From a checkpoint of a small transformer trained on Wikipedia: 33.5M parameters.
MLP neurons of a small language model. Each row is named by its layer, matrix (up: input weights; down: output weights) and neuron, and shows model dimensions 336-431. Each number is 128 + 24 x the weight over its row's rms, rounded and kept within 0 to 255. Numbers have three digits each.
Before each neuron's rows, "fires before" lists the tokens most often just after its 100 highest values on Wikipedia text that the model never trained on. A number after a token or word is its count.

fires before: " |" 45, " " 16, " Final" 6, "\n" 6, "|" 5
L5.up987:124160151110132105125161134124112130112106073074133087129132140117127109128141128167067136125177153111157091129117136104117143141130125151117085152157129116128103103078112143131114138118122107134121091128114165112076160080092134111133156118137154126128142136117126146138170117089150130119
L5.down987:116117175135097108115086095138164104129141118186097121081095114154165195147147102143155114120125087134094092115174115147157135109128149119110128132146129186169115155109140133160136137108129163126146113135126123160146075170121130148095156129138106127118159118153115148124150155117074121170

fires before: " " 48, "\n" 18, " |" 6, "0" 5, " —" 4, "%" 4
L3.up686:122126148096118124094140129125120109110145141086084120143140139103148094120139166133147124117142118100148160134127138130072113145088128130138123111105104076110151150110127078095099119133147144132149160148139103120160156156141135153111120087132147119128158137135128123099138122165138171143
L3.down686:128110144158144136144124141132149091116144128116111112162094157152142132173112117124129159121150126111149157121131166106116152095090157098135142147156098118151134129158127110142147166156142129135099095144133107124186108133138105122121091131123139126134069120143128182133149111156116140100

fires before: " " 52, "2" 17, "1" 10, "0" 5
L3.up1337:144089113142150120121128125140100077189145148082169122130136112130170145108145118091158136153130139101168170116130113170132104056158103163101132110076058132121116092096133146135113120130148138117101112155113095155163149113161131108102139093146166126169132123107106124125109142110127140107
L3.down1337:121128151099157113128141135092103090129140126115133109125127103109177073129147134137121159124111085090172147128155099128112149123139151159139099180137104068079150135147157102121116171147085099061172115183136110177175105130113119123111132112087101130138143106146134169115104122125136151146

fires before: "1" 18, "2" 15, "0" 15, "8" 10, "5" 9, "3" 8
L5.up1361:124124105087120118115105140116112126157122123109143102138136115103134172101118097180100149115148140150131113045104147168141145112116130138162151133139095139146108093119135077132135083106127134135095125137137095159119140115110116102141155175138129130109100126099138117132136107084109127172
L5.down1361:092136093127145181132097138141101057116124134140143137119156116171118115122121111132152151182186111109158125089125147149133136162091155115117158142146097112146167147145126128097159140124174158101154149099098105090138148148083106090181112133096121133129091134114111170137139110128154140134

fires before: " of" 42, " ==" 14, "==" 9
L2.up413:153125106149148146097133171145159130164144127157139100124116135136119144106147139131135134117124112133139135144119108123150145150134100129154146113148138119183140139119122164101098140111111142128096134160131117102175115154142085132104109169131110127117074107071137141097150117122143164116
L2.down413:102123111088169170174155117143116159159118102112162134080089137174135141131130167190119123101119149113176114137122098105093145118119136102147153127072122094129089111127161133144084145132088106116136078113153136081086094117128137126095077102124130137176138132149122138106117123112108135115

fires before: "," 35, "." 16, " in" 5, " of" 4
L3.up1635:204120134163138093088123067124152104225155104149134143154159125154165140140104114091096114146152119158136165132152083175115147176153110151122110147102126156164135105107111147114115128134127186104121124140130162150155094126114120138152154158143127114131139115080124146139124095102142127154
L3.down1635:133123135135142106157099114134162183150130129110125129132140111164156159161120140119091148086109126116123106191119149107171116180151133120123179105133122081120152175121144141156103133158126068088127135150147123131120099139126124148109116150114132101154115115106111113106115149119156136140

fires before: "1" 19, "0" 17, "–" 10, " (" 9, " |" 9, " " 7
L3.up1013:080112135185125169153130130125116143090104122125134123105100099152151147145129103145133135129125138122155133104140104136138105110125154130129099112075105164162145178128134121150143094134151118145141069123139087147127099142145139150127144126131130138101151137128132165158142121127159124104
L3.down1013:120123067128156151112109125102121137108140106128135150149113136187165113160153146132115125127149095126117122120150128144116152113144104086150128164126151138072117157163130152138141125143108143124117114110121093126125082079129104147128113126128095102132129102139075107127124125138135125146

fires before: "|" 57, "\n" 10, ")" 6, " |" 5, "8" 4
L5.up333:111153194151131080150121105139154119117088117104150136126109139105151115163101155149137114080178089160161139157142142118130088117150115128157152123145181086134114126139161129135117108146130104116122188158117102121157152108133124142134110135123121121127134125135177132132142129164145136148
L5.down333:150128113133125160129124156150149132129161126142094083110105126167164110126144096120111113125107129148137087132133130135117106130121147100101123134144117094153150105138119169102144143136146106137115111142151157124115107158156129162091137160131148176127125174187167142127136133093127087104

fires before: " " 27, "s" 18, " |" 12, "th" 5
L5.up1749:143124124147112145113168130106145132131131119114142132136130108161139148175142075096137107129132120110085090066126103147126126152120158155139127097112155101145127115138111144124137096140126091166130137136162115119149082107158111099062147162125127170083118118137143115068145128104155110120
L5.down1749:114181181099139130152085156112103129160140148134158153127149129117136135109125159138150133151112139131156154168097119096102157134095113138159122155143130135127117088132117157083167125134127127105093137125143130111074138120111095159129122104100161115148123127139101093131104143112111112127

fires before: "1" 25, "2" 22, "3" 8, "4" 6, "8" 5, "s" 4
L5.up337:106158145120183124117160145143114124156107144117104082082119108154100118081148131137134150117163111121104107155149123106137149135142120159139135110124119144140121138137142170118116147121147115123146118154145202091159152162131168126123176159141135131143100136089089126116131115123136115138
L5.down337:137144120137140130182135108174104114161166135112108086171153103139125133141135147134097126138127170123122110111117114136157130125152115142151171127143148175127106177090108164124116109142118115159107092148116138105095143127121131136137129103118106104135107122129143139130146170134176136158

fires before: "1" 20, "2" 18, " " 12, "9" 8, "3" 6, "." 4
L5.up1444:153163169133089146120107096147091085176111095124104133090142082125102117082135152130096155142146149116151134159102126110127065144156146122082121128115135147079087154141114125143128135165123101134092073096189146141102156149110102147166128133164061155105137135118095115087144149149128132173
L5.down1444:141160114137129172099119146126124130129154132114135163108144158132090108145138140103123082115151148124174159144164099106170157118161132132116147107126159115124168150108138140162130141121176135172129133110142092150117119077184118161135113093134139139113139133170193103129112104121103167133

fires before: "1" 36, "0" 28, "2" 27, "," 4
L5.up850:159119098133118148148086146117126131150065141111091099101160104128121172125144079136111141145141152128113106097112081155148132108138083101125146102100147140161162106120143111151131160112133157119087134133145141101118099104114160131174147132152154096095141143130153099146135153115139140117
L5.down850:105133136100144117124163162141152122123134132125132116162128115112148114117150157139178122126185124195148079119148199106104130177127134086134122174137104122091127129066112114133153110107150134137175116116125114129138093173123115119122181119138132130154098129124143199155139103101129153109

fires before: " |" 23, ")" 13, "\n" 6, "–" 6, "5" 5, ")." 5
L3.up545:135155152112122111121126111098123119136139148126131146160122156138133138160118158123091181094144181104110152112138123104169156118127142147147065115127119106091134123158099091155092125087117151141158140143144123120132136115142112115144088120134154145121153136141145080076110115153134151146
L3.down545:116134135152150125113106148083134130135143123147095156117131153093197155166108107201119133124131164109136142150087125150099154112153139146141107174112138107169109113087126068168112132111144134124109158141132147077125093086106144150117126123107124117109131105120118157108122144106122120093

fires before: "." 18, "," 15, " and" 7, ")" 5, "\n" 5, ":" 5
L5.up343:130112132139124093078126162121100116120126094084120098088150111114134106136184143107107117130147102126093143133144103114146114128123159129140163115109098128123123137092119113129093116128109142076114123135152126100156177101121118116133157144090097093131129128124105142191149124105134115123
L5.down343:105147120099124129156108120141111117136133134139132118149107125131141141108078124108160125139134126124133103115091161106112131139145087128102150162115117104101104104176140110123151142192133106123169118098133114208103125141139139140088087099147128163103124121101159111102125133167106154151

fires before: "\n" 24, " |" 24, " " 7, " to" 4, " of" 4, " on" 4
L3.up748:131107121133118119112150103103096112121139159148103133135149184108147151154118139120135120169120098161138150084116085151128187137137130144133161128182144071063116136109154128105110137149175151114104191119149093128116170148121127089084166126082129095144088130108122148125127105110127156147
L3.down748:140146120162150104153100122129133133102154105117168157101131069157155133125158125096145150167126139100115117172122109133102098113121105106105133128095108113141169137130101110135128107128129097097126087140132123112127138096106112158150114105148106120174119128105106144112125089137097069117

fires before: "1" 31, "0" 27, "2" 17, "5" 5, "8" 5, "9" 5
L5.up68:158125087136118128135124142110120164130074125085122127086161120185078101128152122096143159133156099136124115106130131148176118119159128149126167140127130101150125099145140107129122098091133152128133149122115139140159124128151131144133180119164145160208135120168133118193132071117092103106
L5.down68:152118146137100148097130110134097097159144115177104121140112100130125124168131114134105161135110135188151112138092101078095125118155151088131142129123100114126142130113151122135128124088116117148200126127123083059074126082127147175119135161101088119080151145109160112094146104173133104166

fires before: " |" 45, " %" 15, "\n" 12
L3.up585:083168137118141102132129141128135118102118119129166123138130147142125134134109148153152144073108162092106110126131134171161183107127169130100133108114184160109145138114119128188109113168190139065121182138151088111110128132144116120109103122081142120097144122164170153151140112105137155129
L3.down585:069151125131165153132110119141140122103156149167102076113153124154140145144099120115134122122103134146121122112114174101096148082131114196106136125121146152151127102111139109111117127144128135122130133119154083150135138149118135123087121111165140125140100122179127151136208154109114174158

fires before: "9" 33, "0" 17, "8" 7, "1" 4
L3.up1406:126132128130118127153133159167125125133095107111063096120112169141182108099085130164121092104157116127138095104105122131173176165151137125150103117105143144135131149182098122134138119097138096169127124150134127114157125149128174143135159142123143108111138082140126119158126163140121124166
L3.down1406:126084102109122122131125123140117102097122129137150138139149109130119130133111124169144175139117092134156139111148152147092070133162147144135125113106143140136089143124121105183156099154130118101147163135144147127060119145123102105136138134134101080137148139150140143116105097166157129102

fires before: "." 28, "0" 23, "8" 6, "4" 5, "5" 5, "," 4
L5.up821:115120084130116110082137133158144122123102126158118124110108172151150145117111085121149137101130110108154182134125160180139119129115144141136165157096125140140110145149144138116122099121080152159111118130131129089160156158161114117116135139120147131080124125117135161138153106128151174118
L5.down821:138122155131159108136125152124136094154147176145134124145122187128098120134094145113134104151114120134089093122136117140162128172136083110120144145114138121114153134118090134151133115122158110098136122118140119117082092141125126141153145107126142127129117132144103123119107124100121129101

fires before: "\n" 53, " " 14, " |" 10
L2.up1413:141142152136135127132134153105119058100126078119073102159115132165174119130130157106140115086160118124154169115089111154110159119078166141134134125125151110150170140100112142120140118129119178141164121135091110162106138128124109160145133136140099142124145128152111087130131111096109173122
L2.down1413:093115151151141192113163162116128087130160121116109155153160138108100119169144112133103090113149120143103156109105108124102135098093142110135117083113162119122132136111109152097126117151129125128081133096137110149076145081128154134110124155086121130156119130094145134130125114079121153117

fires before: " " 38, "\n" 21
L3.up1049:139148122144146132161126166130120093118124110115132158143156174164166153149122158113105116108135133155147131147112123119143118091144120084172139149132175159162110068118098097092095132103143163083124144141125142124114122143113134128166107109083135076139148132089117147145121099147158106118
L3.down1049:131101153117144129129109121103127168126147137181142137158151122136147112141177117126152138122124154130114129147165128130089124152144132158101110155109158075162120153140103172141092144127128081155106139130123117131135107080121116133127140101153114153118112136174141108117074131130102161143

fires before: " |" 38, "==" 11, " ==" 7
L3.up956:129137119142148110120099147125103118110050088123153123154146126184133159093165161127150141113120131139109093147127120134156149135098112102180118125102121126140084120149136118182066090122150113159135150131117122111141128156119119145146116131117087093125158160141133151091106161122152179140
L3.down956:128124095165144117123100092105090126138138141100121124099133137125172119132088134123103096169154104143106166134109084141105117150092107141092179132179149130158117126128134118151120144145139157117149166118118126123192100138141158115140170116130140110093149158149082148147104125134087120105

fires before: "1" 21, "2" 21, "4" 9, "5" 8, "3" 7, " of" 6
L2.up1620:117108145128083105103084121163086119126161152138101121127128135103135108134165134169151147124078162106104107152149137118150126138127153121139120147179151147110096116138123113134153162129073152119071128138107123128124132120158120162141142115111094121131108083151108148112112141167116105140
L2.down1620:135111138149121132128139140090128103151179088109156111137125109161119140147143095103119097131134096130114150117123127152111156093129068141108121136129114096114110103214099123173134116148139169214145118140097120098114096102162073126131110139127144150120132102129146146158089115140153144129

fires before: "\n" 46, " " 32, "|" 10
L3.up1404:151150154138115115122119147165104149130149101141130150105120165113133149142113151156147108118103108111156157142123142120072141107129122122135141173131165114111076147142127123161108119153128117173136177120103115112135132114137094112138104088105158142155102130103099141115170163163175177132
L3.down1404:098139094095090134098142163133102079136140124094123137148159101114187130140095151155141121110132160123104108141097143122129175153122134147147172141168165117137112134164082158130120131154133106132093082139113142141126139112162110141096137122111118121099123142124133078108123130107123165140

fires before: "9" 28, "0" 22, "1" 18, "2" 11, "7" 7, "8" 7
L5.up1116:137111083134116106111129141150149120148106117137111163117197090166113141083132144123108152121123109148151191121164128123135082165159130089143136120109139120136085162174162121135133152167153130136082140116104114101115133143106114133109133081125162158160140085138120125099122150130152136116
L5.down1116:099140089129145168103119156116120110108126157172099120116134125100131054131131110097141143124125126132115127142097134133102126111120137110176168167124135102125182146121147138148118135095088078132154152104106137176124114163084136132169185142105108110134134116111127124104132084134122142148

fires before: "0" 18, "1" 18, "2" 17, "5" 7, "6" 5
L5.up1227:092113102117152134124136105113125086131082140120139129118140207153176139075126119114104171114178148140134142168103119146142104144121125111161126156136122086144101118164134118146123100123123092103149173144105106100157129118116141130155147160104113120102117126115157136182130122079164175127
L5.down1227:124136123174104115167110114105088127137107151095100135151124126124185083097129113120144129137132150118126108108118079157135167105115150136143139137172120144088101087121100118185140105158158128143102149131148155100142108188138126085092106111150158145111130121145136086149133097145173121096

fires before: " |" 23, "." 15, "\n" 7, ")," 6, ")" 6
L5.up1576:145152158105114115128156144129121132082130155122155128108103143142115125100130125131155123140152142168116111180095093125084125121127107149109137128122108121103095182133151105140127109124106127138138186190071152144101143122128122152122110147114138091161171144097147157120118095151182151152
L5.down1576:144138132149183127114179122140121109136128150123132137147159085149166129184117105109090115120091155134134089126078134141112106085126115161125158156171118111123169107122137170138107127119106127153107125149145147105143113121157131136142166096135150099083140134121087095123131125113126134122

fires before: "\n" 54, "|" 28, "-" 11
L5.up1194:127147122082116115076157140151129117160143133147071086113116123132125133143136125124116137137151100110124137148139141162126160101105132145136127157154105119128125107135102115139124093154127114123101154134086097109101133113125123135116153125141119157112127099156102094142132146146147177116
L5.down1194:176135123118143125088163145164102130127150138121120132102139141125145133127118152148148122144145140058161139137142158147105143099135130130158128119140120081079128122135120134124098147159126130144119151125120120116104144118146093155136169105150128165153141108185117105113151155125133171115

fires before: "\n" 72, "-" 8
L3.up1126:134100131118120106085159142113127116135177151099139118093133135128107141141126159151147102168167149105089185134135130149111087117120174113159169152148178113081113106145109120116118099145133163147141182073108113114117154130093123163146161084133119134160148101134094124118140123133158144162
L3.down1126:118116110134105130109100154125108149119147117097138112094122124103122175150116148102133099130128142092088132081137130148095102118063147112114167161168199149122103114159127134105100104146104143090113132154084095159142142139108127147097158121078130175110135130159109123106142131117124143163

fires before: "1" 42, "2" 33, " " 6, "9" 4
L2.up476:140188097095104132147093124140134104145131154092103114100095152125154143155140096124137114128144127116117140139155124125175117119127114127110175090118099127122125112097147143108124110125176120132108135078125114154154138104130146105123126181153122125129142098139125146149098093114144132099
L2.down476:125114107113150145145140198120192106086127101158139162132102109131109163121129110146152116139136100151112114125190131175086165163104134187135141139167144131085133134116153103114126138136072130128146111151117124117127104187113129156098157151105142122112113124140141118139098107094145126126

fires before: "\n" 34, " " 31, " |" 14, " —" 7
L2.up1492:159133107147131146163123154107126128123097116131139118127092118149129121126125154054150102127110125149111125075104162114118131091097111103128135137149132140175131159111098131168098148126127126133158128153125148127097118123072108115151100094112131112096107129189120094162154144124098121109
L2.down1492:114087124113163164116140144121140105175147130139131125126153118109128184146133112114128176110161115110102131124145104141122134127123155145117094114110161155081141152082146151087112162133102112134089135166116141185076148108160095160115146137109123160117097104103135148161113140101144129109

fires before: " |" 48, "." 8, " as" 6, "5" 5, "6" 4, "7" 4
L5.up413:107142145089144106092150165155127136084163125140109133153152196139137151060133161149119131088164120127130139133106133140143135128120113178161153131138152188130137128125145117135115098108145129156138111164136130117118146089119071160124107164158146135130135119137136147144155107118138135134
L5.down413:152130131129123125122128143061127161132109159078154111142088154161146148122106112104150126135119117132099155135118113118137124086154136119076144165111122136112152132118141096100143089159134125116117143112121111147164159163111130074076138126121137120137110107134120109120123100139137100119

fires before: "\n" 49, "-" 20, "===" 6, "The" 5, "|" 4
L2.up579:104131114092118088099178118161155105146141139126125144116116113157135173093118147139140111125126115126119176190157132127155126138102142155131140143144110136124077107113125158153135141136083131130123180098099119136109142125111095121127144148129111144136145135120093089127148082114173153163
L2.down579:149087132161123133121125131136110146125143148135119137138149137112156120149101147113145100105149166118130166125096125154059104097129135136125143107172175107102147101116128131137121095174159137151095132119129099117122098134121118092104136120108130099127082116154136092108160185150083174120

fires before: "1" 30, " " 28, "9" 9, "2" 5
L5.up1414:107127165120063113147142138088110123138120140111135113102117134119136115127156105157131150135126136142135160121135144099147124120136113158128148128102139110123127154142127117137118140115163117136104149124151104143126132099147121088147094154116125148077111117144092121135103096152133093135
L5.down1414:146139123125095132098132081077105109130156114111101141100120129140154134087138130104128088155105115099121174119142108099130120106110132083105114122132115144087127113133138113114151139093156101133104110045136103186121127145148109116128131111137167084131135174131110116093122117105103099168

fires before: "\n" 56, "." 9, "-" 6, "|" 6
L5.up267:128115134112137142146099127122107123130118153138121153140117122114131174150102116153137085095089118132117090122135165104134052098091144151136132175163151134113110149133136157176098111112143138128108143136110114127158132122127157111155100158143162081102154138120136130106135130135176137118
L5.down267:109165085125143140112122111166107107124149135163107137126104106134154130123147092105112125133151128134098138120147159080132156124125121133141147122103189120116138121102109140124180134149134097136118120103156143132088114168145136123089174097126107124129126101123190113104133140116120176119

fires before: "–" 25, ")" 10, "-" 10, " and" 9, " |" 7
L5.up125:125116142154068086146088138119142096117140113075087121130120137105147171132131144154109129037171143162173116128149130134152121108143117167100105121133132101188127122100105139106121130102128106102105109143134112136130127103113107145172100163159113109099119124139118083150146117155126088111
L5.down125:098123095134137120092160156125072119114129114128171106114158166114109111134094114114169083117134149145095144144153160098133099104113129103119128119153097109089135119104075131167121111120175125098119155087100172149078132118135160123132159171107142136128126137111123188080128103135099108146

fires before: " " 50, "\n" 8, " |" 8
L3.up599:172131109069176147158119163151102139151122109100089093153131111139081121124116119135153146121155114133148126155142137106123120116121122123108099157140115127136151070105087111094155149140062120114125104127131139193162113120146159088153111158138142112090090133116152120126158149138159129152
L3.down599:114127137095106135114121082113143091109114095116137129078100096119104099161148118119086111109113129111103126145161116107124095172142178135097153159099123146126129158127132158144119134149114207126134158112123125135115150099144113105079119141124180112114175126111095129152118121109152138103

fires before: " |" 34, " of" 9, " States" 7, "," 4
L3.up184:149109126113179129129101118126123184121097115104117087151143181096144157124120142130161111118130132109115121155136123131104100142108115120118117096148177175109136149162102141093136126116129128140124146149101113161163103137127143155084117138085152157106093119136134141098140132127186122107
L3.down184:118120093091127157125107124106151094139125147134190148078134132124151087157147137090109139127100102132131118052178118158115134131101172140094142167102145130150128086133148103156129110115135122121138118162121160117105132129158089083157122126131136130140138139110146154148124133124068114152

fires before: "1" 26, "2" 14, "0" 13, "6" 5, "4" 5, "3" 4
L5.up1407:102143158129109149090135161139149130138103124145130099147077136100163147100156141151139124158111127140130175132141132154091163121156133152129104124143173122133113147158123123156118144133151097124109149122102117132146133118154133105085140095188122104127153150084119128161113141137082128103
L5.down1407:106120145142154147150138113123157101112148158124112135123126124130116098137131134130155118156107134156085095118154093107172127074089132128111163125097127109150111138102130124157145143127142091143150140087095126143124127185116114111123136161125123105117161177122138191098113132155174114143

fires before: " " 32, "2" 23, "1" 14, "," 5
L5.up1739:090127140161148133096116066105080126135093104127136138112101045115076151129167102148174153107118145090153073152145101155161132103145147120104152101115107163081132107156136141159137097102150113114106135145122134160153127127189141090189142158180125156142159158098111119146124127130158115139
L5.down1739:153151167136140132179118123140109088077127116128133141125128159160126129083090127088140125128140154117114146105094070111169113104112128120118150147145121137126113124122148134090109144111143106143104117105164138114071080137173168106135118100147122136148106078149123131114119105118125139103

fires before: " |" 53, ":" 20, "\n" 4, " code" 4
L3.up81:119144144096174119120151123088080132097128122132146096136118138192144148153139151126130169168138138137130121115113136145127167169086149135114064055156140124168145127158147114145146099155111156123128175140103098130119208150127126127101176085091168106120103152167156128148132141095119200153
L3.down81:120085104103150135076130131088101116119138141127127103094122117170124094134122162095172089129143115141114171128127098109085143117089128176118103147163108117134130116118122096108119127179139161187115104161090069107112145147111137136129135085150123088134100147153140124129134128119130124118

fires before: "s" 53
L5.up1637:102142094116098088129131091123143122107094100116174162114127119168150141144117123114136094114085114101133131112155170134126132112130130170096157150144118130114109124123128122130118095121124149113119115166123093142079138152166151142112118151133107135115137133101095140119148125130155104122
L5.down1637:106139139082138112129123173109120132134138109148176137124120129131142138132122127135126127115072091133139134133097165117147144130171134134139123133111156142167131086164126103133151083174160130097126096168120107133120161119114101131157181118109100119095079079115136152118158146118136110117

fires before: " " 43, " |" 27, "1" 5, "7" 4
L5.up1124:163138165119140142129087129148110133133134169093084088123099150099159120107095128150134076130200127118135139151079114147146073125126140177137134158121141173146147152134149158152153152092126138165089097112129120159163145115140072134107119117124150080118097185166112130160105181089146134120
L5.down1124:145129140122092091130142082092127107124136120139085129108188092154083078091068120122132091119132142157132118142149073117053104149137152133115140113114148120123127116118171119137129121111166104102114137150115096100157085144131138125148075108152135147116085135092117115178134122135118127125

fires before: "1" 47, "2" 26, " |" 12, "3" 4
L2.up622:120141118140149147112126178153137152130114155150128132105116091140112107151123122105203130128096120129126111088134147162174185054121121147142140144144151113084136111096128143127078125168167097108155111146149124125094164133144096142106135183108150119141080182130138167108118111062132134135
L2.down622:092120106126134112132138082136117111107137155137131079106125105118178165100116189114145118090141168105157170115111110154115093108114125126139155145151107184151135120092143095155125142115105155168119161160081144117136117124128123149151160100131103137090086146130115119085128156126124112119

fires before: " " 53, ":" 12, " of" 4
L2.up415:139097116113115104128134122099155118155143109147094117097154155115115156105121132156147180138137107135120164189086126136107138091137074117108181128163107152154116125129114134085147060119129136131132175128168087109115136087112125153119151155110142112124074135099122113098164125131138172149
L2.down415:141117129132127146096099150147131123153110081098120112128133104065143146109135118087146135130154125140168103175121111131082136095116105139146113142123156109114160132127187161132131149125141125101116110114120140111168125101162142157099068102141148143165119129121101111123167133149134106094

fires before: "|" 67, "\n" 13, " |" 5
L5.up1541:135102175106123168126164143137133131123120146117151133115151143149139187136122107112071130119110152096105134168143148153087094100131120113153135141107149098113120131136110151117130121132131103155116155161104097126099109090120118126160143144096170104142084129067162110099100139108123163118
L5.down1541:125088080118139139116119090132130156133136132090059103143148088104115098106108151136148096126132129153117131116103151138172144116131160150117120098128110135124088094133120120110135112118100158131120125167163161172170119128122151171115135122151168120105164080113146126130123132145181078133

fires before: "0" 51, "9" 10, "7" 6, "2" 6, " |" 5, "," 4
L3.up24:126143059136120141146140170134088100149124170179119073097157162134135128136165103138155127119124099142158104120141141114139100101130111146140159135107119146145124106142111130131142146106120132146134087092121120170119102146138137129116188123110120146106140103129108186133124121139197157085
L3.down24:169061148127158119108121125142148145120114117118122154152099118148123126162141162154137155160147108137129150149198121137107170156157121122108097153098170132141144139197152148143121127162104142100142089148130126156142135127135109138126127125128120114108155115151100107104134156166108128121

fires before: "\n" 50, "-" 13, " " 11
L3.up58:140107137148109124115115133118113120176177129103138113103122111136163148112122148128149065155145203113098194133149116125119106089089134139121136173189176101139127115108119131105148116172110123148052197122116118102133149130094067125109163120089141163130133095108120106120162144098108159137
L3.down58:100108116102130142125126136137084125145144128116151082137153102155134160133104122110156123156142122134105121137134122141118115159085099117115130158152191130147119137133094133108131161173097145104096128144135151140121132118119118101109129098123129140129145117123116108111084151158146098180

fires before: " |" 35, " of" 11, " " 8, " votes" 8, " a" 5, " zone" 5
L3.up676:107141113115121127169151112114149173178116136171142131095158160155144136175138117137121097143147143110142117134103147111150137123125161171170124107152122140115133132103142149143101133184129124113130064141110125154106096107124131083139115125128180108111100166095179102140151144124129130118
L3.down676:187099150121123164099093067167116081115152107105141125135069092095086165110104128127151159115133110146132139114139125111098139120157153099106141127121130144132131158151123133106143126083144098112087162131095067144140121146128131148117137140180154140139123146117096172066116152140116097147

fires before: "2" 30, ";" 29, "1" 19, "0" 6, "–" 4
L2.up1686:147120123129142182115114134125156082160128135091154098123149122110161151148142117133174107105091148124161112120144093134145110098140137160142159109101096127177138125092176108158147091132087144075124150099172123137115155064149156106126118110115158074114115151083140128115111109152128124128
L2.down1686:109092139134125126141138108138135134112155116124155097117154123116153176138136149131150142132166087121130132110096107188163149146139128161141102127174058118119069086114123172102147164145116145138148124160117141177127154111140137109136152113160134132111110120106131088114137132160147114144

fires before: " |" 41, "s" 9
L2.up195:121098109114118112095106172093118150122168121125121166083145149147129122169120058171125170097104108158092141165124154130112130117162178103084150121114143122132103130104125151117091133110104125082095153159179141113122113152131161165133163093121113105120149126147173130159125115092105138122
L2.down195:105159134152136134108140111129101094112122122110121137143093121144199136136139144126079110163122110137146105132103169114143137099154116169126146153097124133133120086148129117129111157147132060140098136090058113140156122099143131182084106107166101125138133147165132108158137141138106129148

fires before: " " 31, "\n" 29, " Final" 4
L5.up388:101139132098136156138120141109077103122138139098153118116154153150144115134136153155112103111120130095108155159132126116119092127109117109141085155105132117181118158131127147124084162115159128119104127164137141133087089093131145145128136105086117100112131164106133109144106118110143158130
L5.down388:126149099109090101090141132109091121138105108122122133106114157129131079145106124140123108149136138118130131122186153128132126107132131152154142131140171119121086109132101163141087152163124132128142121176122066121154130060080089156139124103170121083117156077125111115123084111145126158108

fires before: "1" 18, ")" 15, "0" 13, "." 11, "7" 6
L2.up47:183129101118090132144157122150173156135114099101120091134088088127096124120168141143142110209131144156127119125128139176108131113167126131136120131104115111166119091143125118134080134131141119141082148197127133129145121129123115107130157145096117118141145112129123138127123137081170128096
L2.down47:165115150089132125135116129142102117168143098127170111144134106167124128170117130063148112186121141147138132100077141111173130122124109115120121149114169092163158153103115176158107108127174111119160161104131092097133149159140170125130132138137124159132164108118104124074142156150117145141

fires before: " |" 34, "|---|---|---|---|---|" 11, "|---|---|---|---|" 5, "'" 5, " " 4, "|" 4
L2.up1097:090148182105128098159116134090090117074124133112110118103130156189116108126129119144126192147129150132114111086110124115175147130119112135125115095116117136110137146137102147122087110105151120131088084127123097117114145114060121101162120126104145090106122160177145113135112122111073131142
L2.down1097:088128159111129083119129152100107110116133146101142112103074162097175143168135140160112113134134091060134206141118138139129121139137107160105111137160132173095106127101101105114104159132116126167122124133095121093119111133132117123112150162178104108134133105133159146110184136177129131167

fires before: "0" 34, "9" 32, "5" 9, "1" 6, "8" 5, "2" 4
L5.up929:098137113126151168132131101106109109138115122121116109127134115156143094163152085156139136151081108120142133100128134120093124148142123147141147145113135153142093118176133151157162142118161091163141153147132153138120149166177158154170094110100143179139119133124122107125131129125140117099
L5.down929:122099155182124113146101145147160088151170108131117111126143120142108132137121171106138103137178167141135141157111135165107115136153159171138136165129121136130174139118128128119117121129096144175132141116105156138089149132137110071111129119099127097115099130150119133139089139152113140117

fires before: "0" 57, "9" 12, "8" 6
L5.up916:129117068102133145106126133122135121117109148153125136103175149146113127124159109157103130087137097131116128143094115145162085103147125145126131169133114099143147129160158160149139137105119096125148143153143106105142119115160176133163162130099160190088126109132116130169107115112128176129
L5.down916:158127088140156122110107143152179144097138120101135118139103131145104124147135093140136145124191141119115124106118117126110134178131129137133147121164106126102134182113136120113109120181148139133147122119126182201128120179167115107083159132165131119128135138152114123124122138144114120121

fires before: " |" 49, "1" 11, "2" 6, ":" 5, "8" 4
L5.up1652:133112141111162137140119072121118114109132138103160085148096139157106176114156125098139134113149123115126146113135131151102187145135117118143106105139160101142125133121157129155115136149140118134080144151117161137101094111138142077080135082143146170172109118149123146102124140126128113127
L5.down1652:101099086097148171108144119149111109107162179120128152119123141148174158112122151116087148107146125107163117171113137124113127159160147118138092172097122101072167147150162114132112142107116112114106123139136156134116104141115129125119110113140144060164114118129145187113128118142123121190